From a checkpoint of a small transformer trained on Wikipedia.
Size: 14 layers, width 384.
Architecture: rotary positions, untied embeddings.
MLP neurons of a small language model. Each row is named by its layer, matrix (gate and up: input weights) and neuron, and shows model dimensions 16-79. Each number is 50 + 15 x the weight over its row's rms, rounded and kept within 0 to 99. A neuron's up and down rows have the sign that makes its largest values positive.
A block is one neuron, or neurons of one layer that tend to fire together. After each block is what it responds to, as a language model described it from the Wikipedia text at the highest values.

L10.gate5:43 48 50 46 31 67 59 34 88 47 66 43 38 68 70 58 61 41 39 52 34 43 25 32 27 53 60 52 43 37 65 47 67 51 71 28 51 50 63 51 58 57 36 54 47 67 31 40 35 32 66 33 52 68 68 37 58 38 71 77 55 87 17 26
L10.up5:55 47 61 45 58 60 42 30 51 62 28 55 32 38 48 55 52 28 42 57 41 19 37 65 43 57 53 50 68 48 44 39 52 60 51 59 27 34 43 27 41 31 40 46 54 82 30 64 45 52 41 51 84 59 73 41 32 35 99 36 22 46 34 51
L10.gate70:59 74 42 71 65 58 43 64 49 49 48 62 27 55 25 68 73 64 50 45 51 26 33 45 33 42 58 41 40 42 70 29 49 38 43 49 52 59 45 57 55 53 53 38 32 43 65 26 45 51 29 40 76 56 61 71 45 66 33 85 70 66 37 28
L10.up70:71 39 60 42 40 59 51 42 40 60 54 73 50 73 59 62 44 38 38 71 34 47 78 09 51 69 28 78 55 44 29 65 53 46 51 52 43 39 40 32 61 58 55 49 49 66 43 80 75 49 44 56 40 58 42 50 38 32 60 19 12 64 38 36
L10.gate240:54 47 30 60 71 44 58 81 36 22 59 79 64 58 55 61 42 51 75 50 50 30 52 35 42 41 27 52 83 76 55 51 51 39 70 47 43 68 51 32 68 35 40 38 73 33 47 32 25 26 36 54 33 64 43 50 56 42 59 33 65 33 33 47
L10.up240:54 58 70 52 51 39 50 26 50 26 58 46 66 60 42 36 61 67 49 47 37 47 47 48 62 24 61 36 65 44 55 22 52 60 66 30 50 66 46 55 37 49 72 25 53 66 41 49 31 52 58 34 65 55 43 28 15 43 34 54 48 40 63 43
L10.gate268:59 50 17 77 68 47 59 18 56 52 80 35 27 73 48 48 51 53 36 24 41 73 79 61 42 63 69 53 62 61 42 35 65 59 72 54 26 50 40 69 35 69 58 61 75 60 50 15 42 22 73 60 37 41 58 49 45 33 76 39 79 44 39 19
L10.up268:42 46 17 38 52 58 08 47 72 48 27 46 45 72 38 54 86 55 58 46 61 41 55 65 41 48 66 79 64 58 38 50 70 54 67 51 36 48 72 76 57 45 35 61 32 66 29 52 43 33 53 50 31 66 48 37 21 62 47 56 71 53 60 69
L10.gate326:44 42 48 45 52 70 25 39 68 34 51 36 65 51 52 13 31 26 56 40 31 44 65 50 36 46 49 90 56 83 55 28 56 80 75 43 41 46 59 55 53 57 60 42 45 67 58 32 54 54 10 53 73 63 33 63 56 53 64 64 62 44 38 45
L10.up326:63 38 53 53 67 34 44 69 47 63 68 50 82 48 44 72 28 34 47 55 30 29 35 54 71 27 52 52 41 45 37 24 40 61 68 61 58 45 57 46 46 53 59 47 56 61 48 49 48 57 37 98 25 43 17 44 44 61 59 42 59 47 40 39
L10.gate335:49 69 25 38 56 64 42 58 56 41 53 59 49 50 23 46 43 34 85 68 70 77 50 44 38 13 31 47 64 52 11 64 30 50 67 37 67 35 33 42 71 43 57 96 50 39 59 14 53 40 61 43 26 59 48 57 52 64 63 47 50 29 34 38
L10.up335:62 58 53 40 31 26 29 45 71 52 51 20 86 41 39 57 74 51 61 54 48 53 68 34 53 42 40 31 48 39 79 46 34 53 45 68 52 61 54 44 39 67 71 51 48 62 56 88 47 63 24 40 53 31 27 50 34 29 22 70 24 05 44 52
L10.gate336:40 57 10 46 43 38 59 56 66 24 53 34 57 70 61 48 50 60 24 49 52 70 50 63 46 54 47 62 37 41 54 48 54 34 60 23 30 45 50 50 34 45 62 57 60 50 52 56 62 46 44 81 80 65 37 55 75 46 65 39 59 53 26 57
L10.up336:57 55 46 48 48 46 77 36 34 63 24 41 47 65 83 75 34 67 65 55 39 26 59 36 67 62 54 42 45 62 51 49 85 63 60 84 38 42 51 56 40 32 54 68 53 86 52 45 51 26 43 66 49 67 32 66 46 43 76 47 51 45 33 41
L10.gate368:75 49 39 48 36 28 48 45 65 59 24 34 74 67 76 52 44 71 74 69 18 40 15 41 44 57 81 80 53 23 64 22 53 29 32 66 52 32 59 62 51 34 45 17 51 60 58 53 56 09 53 55 41 57 77 45 50 40 66 73 58 34 70 70
L10.up368:58 55 63 62 81 55 56 53 59 36 45 71 87 43 42 40 36 55 50 55 48 42 58 41 58 58 42 65 44 46 54 39 33 69 61 68 25 69 51 34 59 30 68 38 27 51 50 59 51 66 61 44 40 35 34 51 58 38 56 57 58 60 62 48
L10.gate376:49 71 34 56 53 53 48 69 52 48 20 90 60 62 66 46 58 38 44 52 56 35 54 54 15 63 71 65 63 43 31 33 62 41 55 37 58 63 49 65 85 77 38 41 47 49 56 33 36 48 51 44 43 38 36 51 53 48 38 29 53 73 55 67
L10.up376:64 67 40 42 53 45 82 65 38 44 40 66 53 46 71 47 48 40 56 29 75 61 43 48 65 49 66 68 68 24 47 24 66 38 57 33 37 66 44 61 57 44 41 39 49 23 49 53 44 44 69 39 53 65 22 21 56 74 59 80 43 25 53 53
L10.gate597:54 25 28 63 66 45 47 46 58 43 51 39 34 35 50 51 70 53 48 47 33 32 84 57 34 69 52 89 72 44 55 44 56 75 50 34 56 77 52 64 36 55 51 70 49 76 53 44 34 38 55 33 61 67 37 53 47 23 58 46 39 36 65 26
L10.up597:29 42 38 68 49 76 63 47 31 50 37 61 36 60 49 68 56 53 25 27 34 39 51 20 54 27 43 39 46 45 45 39 95 33 53 44 58 66 13 44 47 53 60 47 52 25 58 73 48 84 67 38 41 48 48 34 27 33 45 49 48 54 51 36
L10.gate665:63 39 37 58 65 64 62 74 74 73 46 32 40 78 81 37 28 47 45 74 40 41 56 44 49 46 60 45 55 60 64 49 55 26 81 36 60 56 63 83 52 59 62 69 52 64 57 36 62 43 77 40 33 52 81 39 55 54 54 41 49 42 44 57
L10.up665:54 39 34 32 59 44 52 49 55 48 64 58 50 78 54 25 70 71 62 74 53 45 66 46 36 55 34 33 64 64 37 66 54 50 43 55 61 57 42 39 48 61 39 23 69 57 62 55 48 72 59 49 35 66 73 71 65 66 61 67 48 46 33 43
L10.gate668:59 43 14 66 48 73 46 43 68 54 43 53 62 42 36 20 30 46 44 70 45 22 37 06 40 42 54 67 51 64 55 42 71 41 31 50 50 54 70 53 63 60 42 37 56 54 51 57 51 47 85 45 30 41 72 58 49 38 20 37 66 56 46 58
L10.up668:68 38 59 28 54 51 51 60 42 04 50 29 16 64 34 33 73 30 63 58 41 75 61 48 43 56 41 59 42 58 47 47 64 58 70 59 62 99 48 45 35 54 56 18 57 67 50 50 51 57 54 81 67 81 60 36 41 63 58 58 42 44 55 34
L10.gate725:26 64 44 40 68 41 30 57 29 41 68 74 49 58 55 47 63 43 75 54 44 57 63 58 36 50 71 70 77 51 54 43 30 39 45 42 49 65 66 38 45 60 42 32 40 47 30 65 56 75 61 60 23 40 45 58 41 46 65 41 51 28 45 88
L10.up725:77 52 36 29 47 72 37 46 61 52 60 26 41 46 44 41 55 39 66 74 52 59 44 50 12 58 44 79 60 38 34 04 51 58 82 46 34 51 37 54 52 68 36 60 70 51 53 49 46 64 33 50 25 54 32 51 55 40 40 64 59 38 45 34
L10.gate749:65 66 44 44 36 58 38 24 13 56 34 29 60 62 28 36 63 62 47 45 59 65 39 58 51 54 54 39 63 52 14 14 32 32 47 49 57 28 32 72 47 83 47 75 00 19 35 61 71 54 40 67 23 34 31 55 73 50 41 63 54 25 56 51
L10.up749:55 92 38 59 52 63 36 66 54 40 51 47 34 58 71 57 75 40 75 77 59 49 39 45 49 43 43 50 57 54 67 42 49 49 54 59 56 46 47 50 40 31 34 77 37 29 77 53 43 71 62 77 58 34 72 57 75 26 68 60 40 33 61 61
L10.gate804:40 55 53 55 69 52 47 40 70 46 56 45 71 68 51 29 44 08 31 39 32 43 85 42 37 47 59 28 38 46 52 03 46 42 74 21 57 40 54 60 45 46 73 57 26 31 27 70 48 65 70 39 70 54 33 93 72 45 56 55 40 52 47 34
L10.up804:60 88 20 43 59 25 31 36 59 54 56 65 44 46 37 74 63 42 73 73 48 60 36 32 38 52 30 76 40 29 39 49 48 36 48 47 60 51 45 56 35 25 49 59 65 54 70 46 53 50 44 39 45 47 57 49 38 53 48 72 38 40 45 56
L10.gate1008:59 46 34 38 58 52 48 54 48 34 50 23 55 36 54 62 35 43 58 43 66 66 56 28 26 36 58 51 59 44 57 27 60 30 67 32 44 52 52 33 76 76 29 66 32 90 39 22 81 71 73 56 48 65 36 67 43 62 28 68 44 55 39 19
L10.up1008:71 57 36 21 78 57 49 40 65 47 51 49 62 59 34 39 66 31 39 50 96 68 44 59 34 65 55 58 49 46 54 65 65 60 46 47 53 73 66 71 52 64 46 60 48 44 60 71 71 34 50 61 46 65 80 43 41 41 62 81 53 66 43 41
Year digits in dates

L11.gate49:21 55 37 21 38 52 26 30 51 62 69 36 71 68 61 59 35 52 43 40 71 41 57 51 45 53 34 54 52 41 39 55 11 60 70 30 75 53 68 78 38 72 87 42 41 44 50 20 52 33 40 49 60 58 33 49 37 45 41 63 34 80 23 50
L11.up49:44 67 69 42 43 35 34 73 68 23 20 31 39 70 68 73 53 58 46 74 33 29 38 61 29 51 37 40 21 41 32 28 34 49 38 76 63 66 55 64 63 49 54 56 61 27 59 56 49 68 66 43 66 57 42 16 63 28 69 49 45 73 43 45
Adjective and participle endings

L5.gate167:61 36 65 38 47 62 58 41 49 35 55 43 46 70 56 24 27 49 41 50 57 32 48 56 52 71 65 68 60 20 57 08 57 47 78 30 50 51 36 35 51 41 63 40 34 47 78 31 80 44 70 44 12 20 43 63 65 70 24 38 65 58 31 52
L5.up167:40 50 60 53 58 54 28 56 64 41 71 48 29 68 59 35 40 20 53 72 65 65 61 20 57 53 31 53 33 57 52 55 48 58 31 39 65 40 55 54 20 37 75 50 76 52 56 63 71 21 76 38 40 46 76 48 61 52 48 51 65 43 14 46
L5.gate233:65 59 95 31 63 47 31 69 44 48 62 43 30 54 54 46 48 36 69 36 41 33 34 79 31 58 48 37 53 41 27 60 74 53 20 58 38 67 41 28 42 49 88 55 56 47 57 51 33 48 73 76 73 45 55 42 52 56 38 33 14 35 37 66
L5.up233:39 59 28 44 46 45 28 45 53 27 82 55 35 54 46 52 30 43 59 28 62 53 73 63 45 25 41 47 32 26 23 50 29 10 41 32 75 53 43 33 35 37 68 66 34 55 43 63 40 72 43 35 49 54 48 84 33 46 47 69 39 41 42 47
L5.gate492:60 59 37 44 68 58 45 28 42 65 74 47 48 61 43 57 44 44 41 26 74 29 47 35 20 37 69 53 57 47 64 33 52 42 86 03 59 52 50 54 34 72 44 38 51 70 49 48 64 33 67 40 36 35 49 37 44 59 39 34 63 65 28 32
L5.up492:58 67 90 47 63 43 33 60 56 49 61 64 47 64 53 24 53 46 56 40 59 45 46 40 52 66 52 53 55 25 38 43 39 69 63 33 61 45 40 54 52 33 55 37 49 65 77 37 75 28 84 41 64 52 61 40 67 68 57 57 59 46 28 24
L5.gate524:52 70 76 32 50 80 48 38 50 32 48 37 53 52 51 33 34 40 29 48 43 52 63 21 52 54 53 74 34 75 55 58 68 32 71 45 35 71 59 50 33 70 45 48 79 57 50 59 60 20 35 65 44 53 69 33 44 43 65 52 55 70 39 45
L5.up524:59 69 25 36 32 57 24 41 60 42 66 42 75 55 36 25 48 46 29 61 39 46 59 51 35 45 56 61 66 62 62 45 27 56 57 47 26 75 72 64 31 75 48 99 49 53 43 88 58 23 61 74 51 56 56 69 64 55 59 74 43 18 31 41
Year digits in dates

L10.gate18:44 44 34 51 38 44 31 43 34 58 31 35 37 30 42 38 14 75 40 52 35 47 64 56 42 60 42 27 40 45 21 26 23 57 51 55 52 56 55 54 38 71 59 28 51 49 57 29 75 53 63 72 55 46 50 48 41 61 19 59 58 60 57 55
L10.up18:39 40 49 37 21 57 84 76 42 47 37 35 65 72 58 54 64 56 52 42 20 34 57 59 44 50 70 59 44 34 35 35 28 62 67 68 60 26 26 26 46 57 48 29 60 69 35 41 35 63 21 45 45 55 46 48 27 35 44 34 49 78 65 57
L10.gate42:39 36 43 77 71 39 56 54 49 50 53 26 35 31 31 45 41 29 48 25 62 40 47 42 59 46 39 47 54 60 29 30 36 38 37 22 22 85 20 69 49 41 56 42 27 45 48 53 47 55 63 65 61 23 51 35 42 38 34 45 51 69 15 27
L10.up42:64 31 43 50 47 69 48 43 27 63 55 72 43 53 65 21 51 37 34 65 53 53 41 41 53 67 51 47 39 00 65 62 54 35 57 36 42 44 45 34 35 22 43 38 67 28 61 38 67 75 42 51 57 40 43 56 29 49 40 68 34 71 63 55
L10.gate58:43 50 46 42 64 32 56 38 42 68 51 70 60 63 52 50 46 56 51 70 52 46 74 27 65 27 72 50 53 58 40 27 23 29 56 50 63 43 32 21 53 71 56 41 66 38 48 63 50 14 57 94 33 48 47 53 38 32 55 61 50 78 55 55
L10.up58:38 44 43 50 63 06 55 41 39 62 37 42 73 41 56 60 51 50 34 60 51 40 49 46 40 44 80 62 62 49 30 41 42 16 62 54 77 59 59 23 63 57 64 74 43 42 34 41 43 68 52 69 67 57 38 44 33 47 54 54 41 49 52 46
L10.gate144:59 26 45 62 48 31 49 40 56 49 57 45 49 39 79 46 51 61 59 43 28 31 65 26 31 36 51 39 66 87 60 40 45 56 58 25 56 43 35 68 30 56 64 70 53 35 37 45 30 66 40 32 49 30 71 55 62 34 52 66 73 64 48 38
L10.up144:49 36 35 61 48 61 62 52 71 68 34 33 71 60 34 45 59 35 74 38 67 23 61 43 70 23 52 55 59 74 39 36 43 40 63 57 55 68 66 53 75 45 42 60 34 53 66 61 28 54 58 51 41 68 64 28 61 65 46 46 49 49 35 69
L10.gate244:36 67 40 58 52 52 40 25 36 67 51 38 72 39 30 38 54 33 79 57 43 47 66 80 36 45 60 59 71 61 32 31 49 24 59 49 43 41 40 60 67 53 24 50 71 34 39 66 49 09 75 41 41 38 60 36 57 42 70 30 49 56 31 91
L10.up244:52 53 68 25 94 63 80 47 36 41 58 50 26 39 63 45 50 35 54 69 41 41 34 62 34 60 73 36 49 76 49 50 05 54 35 23 60 61 48 59 33 50 34 41 51 21 60 47 56 16 49 43 59 47 60 31 73 35 24 35 44 75 26 36
L10.gate279:28 58 36 12 50 49 43 38 59 64 26 50 35 61 45 35 57 35 35 22 46 74 44 47 51 40 50 65 58 59 45 67 53 60 38 44 55 31 28 50 76 14 45 39 56 52 50 23 69 75 87 54 55 32 71 32 59 28 00 46 57 39 42 55
L10.up279:52 41 62 37 72 29 53 26 41 19 35 62 72 70 42 36 22 57 26 44 63 30 65 51 60 40 55 37 59 67 68 34 37 56 72 00 45 80 37 49 56 73 69 32 39 55 57 37 65 28 50 49 22 27 61 59 26 53 39 66 41 55 68 66
L10.gate318:45 39 34 33 41 54 57 56 10 40 57 65 29 69 44 37 43 44 49 67 56 29 66 42 32 77 60 67 71 65 28 59 44 37 53 49 53 46 37 42 51 45 32 48 50 33 37 53 49 25 64 61 65 52 41 53 41 69 50 52 60 37 40 64
L10.up318:15 41 48 69 68 12 45 33 45 59 53 70 41 66 74 63 50 44 50 58 48 56 35 41 65 54 76 22 58 82 57 25 48 45 28 46 61 47 57 30 60 57 38 29 63 59 55 23 36 55 68 47 47 60 43 86 40 60 22 46 52 85 45 37
L10.gate354:73 22 48 60 55 43 47 59 76 61 42 41 58 63 74 44 48 30 42 43 46 33 40 51 58 45 64 72 62 47 56 65 57 43 67 35 54 75 52 57 41 42 53 39 47 50 61 43 74 54 64 69 40 51 63 42 54 62 76 93 29 66 73 52
L10.up354:43 60 66 29 63 71 60 75 49 67 66 42 48 62 45 39 62 70 58 45 40 44 50 32 57 51 34 46 44 46 51 55 51 70 54 49 55 45 50 67 38 24 58 60 26 51 65 32 47 58 45 38 29 47 53 43 35 54 46 19 56 72 64 39
L10.gate432:57 64 36 27 39 71 70 69 39 53 28 47 49 56 14 42 42 44 38 52 51 41 49 42 49 39 54 67 64 33 47 55 41 46 78 49 59 34 68 57 19 25 43 49 22 37 48 53 52 24 62 79 39 43 66 61 60 56 59 47 49 75 62 71
L10.up432:34 55 57 26 70 78 57 54 50 68 57 64 26 44 37 64 46 47 55 47 61 53 57 56 46 52 60 55 82 61 45 56 51 46 60 44 52 56 54 40 56 34 40 18 36 38 59 53 84 61 64 39 57 50 59 38 23 44 22 39 98 34 65 68
L10.gate497:51 75 43 64 45 41 29 65 49 41 42 63 32 69 27 39 21 70 36 64 53 48 35 58 45 67 62 53 37 67 33 46 30 57 53 65 40 53 69 50 53 50 55 62 68 39 44 25 65 50 56 68 47 65 47 48 44 33 52 48 55 44 57 77
L10.up497:68 68 80 62 49 17 55 63 57 48 28 60 48 49 40 57 62 46 53 62 48 58 17 03 63 51 46 54 61 50 57 51 45 42 29 84 33 47 37 45 53 57 52 61 82 34 54 26 54 36 55 52 34 71 65 58 44 48 33 36 13 50 61 42
L10.gate584:49 61 23 44 34 67 42 41 33 70 40 45 74 53 37 40 28 26 68 44 34 38 47 55 37 67 75 53 50 62 39 51 47 60 59 37 20 53 29 49 43 83 27 21 36 66 59 38 14 40 51 51 48 50 47 55 35 34 48 37 54 59 50 79
L10.up584:45 41 18 59 22 44 73 36 44 52 44 10 60 53 57 43 43 52 55 41 25 57 48 46 58 58 45 40 59 33 81 23 50 45 48 69 59 64 59 52 40 63 28 52 69 44 71 66 34 54 53 60 70 63 52 68 63 37 37 45 61 68 60 52
L10.gate589:43 62 47 23 32 58 52 56 61 64 36 45 62 59 75 48 39 36 61 66 32 30 60 58 37 33 70 59 38 43 26 33 65 62 62 54 45 75 36 77 43 61 39 46 43 34 59 37 47 55 62 79 43 38 42 35 36 21 46 72 49 73 16 52
L10.up589:51 44 41 36 62 46 32 43 53 44 60 56 42 47 21 51 12 76 76 22 48 50 56 19 57 51 41 49 58 56 59 68 46 41 93 45 65 53 27 54 71 69 44 36 25 31 47 07 55 39 59 45 83 47 30 47 44 74 27 45 64 99 31 41
L10.gate651:43 34 40 36 21 65 47 49 28 31 24 15 49 43 58 60 38 52 36 18 54 51 32 52 35 45 81 49 32 46 40 21 24 40 70 19 52 52 71 49 65 25 42 64 64 54 56 44 60 19 34 47 29 50 47 81 30 54 33 58 50 76 51 47
L10.up651:43 33 51 48 39 73 78 65 76 55 43 68 33 61 65 34 15 56 30 47 37 57 14 47 24 44 46 59 29 57 62 39 45 48 49 54 37 43 49 64 55 60 23 66 36 43 58 35 44 54 40 63 58 69 55 75 54 56 54 80 38 79 52 33
L10.gate745:68 36 39 46 54 58 49 46 62 40 30 39 35 52 67 53 38 46 42 37 35 36 07 47 29 44 61 87 36 42 54 78 50 50 64 29 33 63 52 59 63 44 56 46 39 59 49 47 46 56 44 54 61 41 11 59 47 39 41 58 49 73 50 69
L10.up745:63 49 48 49 73 68 41 82 43 53 32 34 29 92 58 54 60 45 52 33 41 28 68 36 72 62 45 41 65 41 59 25 43 72 82 38 73 38 64 52 48 54 39 26 41 64 58 48 59 56 43 63 47 52 48 64 47 60 40 56 57 75 29 71
L10.gate786:65 48 53 35 56 67 46 50 50 56 44 32 52 55 47 46 57 26 73 59 45 47 62 56 60 47 68 71 55 52 47 40 00 51 48 41 46 25 77 63 45 58 36 51 50 52 44 41 69 56 31 33 28 52 43 17 44 39 26 32 33 44 43 62
L10.up786:60 52 39 17 24 36 66 66 47 77 48 49 45 33 35 57 59 20 82 45 50 56 25 28 41 34 82 39 54 39 76 18 46 51 58 61 36 16 45 52 46 53 40 52 31 69 35 46 43 51 68 47 63 26 60 38 30 56 73 40 45 57 40 73
L10.gate979:33 22 39 51 57 55 65 51 53 10 44 39 58 71 41 36 42 37 57 60 53 52 19 35 57 37 54 41 42 43 56 32 39 59 55 41 22 35 50 81 27 47 76 24 58 51 41 42 44 66 56 63 38 61 65 61 46 56 61 59 47 45 72 51
L10.up979:40 59 67 77 65 49 60 67 50 56 67 71 31 41 34 63 62 64 62 56 40 80 40 84 32 37 48 23 55 78 61 52 46 59 59 63 60 15 58 38 66 32 67 37 53 22 31 54 43 65 29 60 41 49 49 43 48 65 71 75 09 52 36 75
Adjective-completing suffixes

L11.gate265:58 57 17 40 60 39 45 53 53 62 58 82 39 30 52 69 39 44 54 56 31 66 29 25 26 43 51 71 41 07 18 73 54 60 43 71 69 63 59 66 36 41 36 54 21 73 69 62 46 46 54 79 39 64 33 62 63 45 43 70 64 45 37 31
L11.up265:47 37 61 50 48 67 40 32 77 37 43 60 29 47 22 57 28 49 56 72 26 64 54 39 16 72 56 57 27 48 55 35 42 92 67 11 53 86 37 52 76 60 46 55 67 40 44 32 42 47 41 71 48 46 31 45 75 55 49 55 55 57 40 48
Birth-year digits in biographies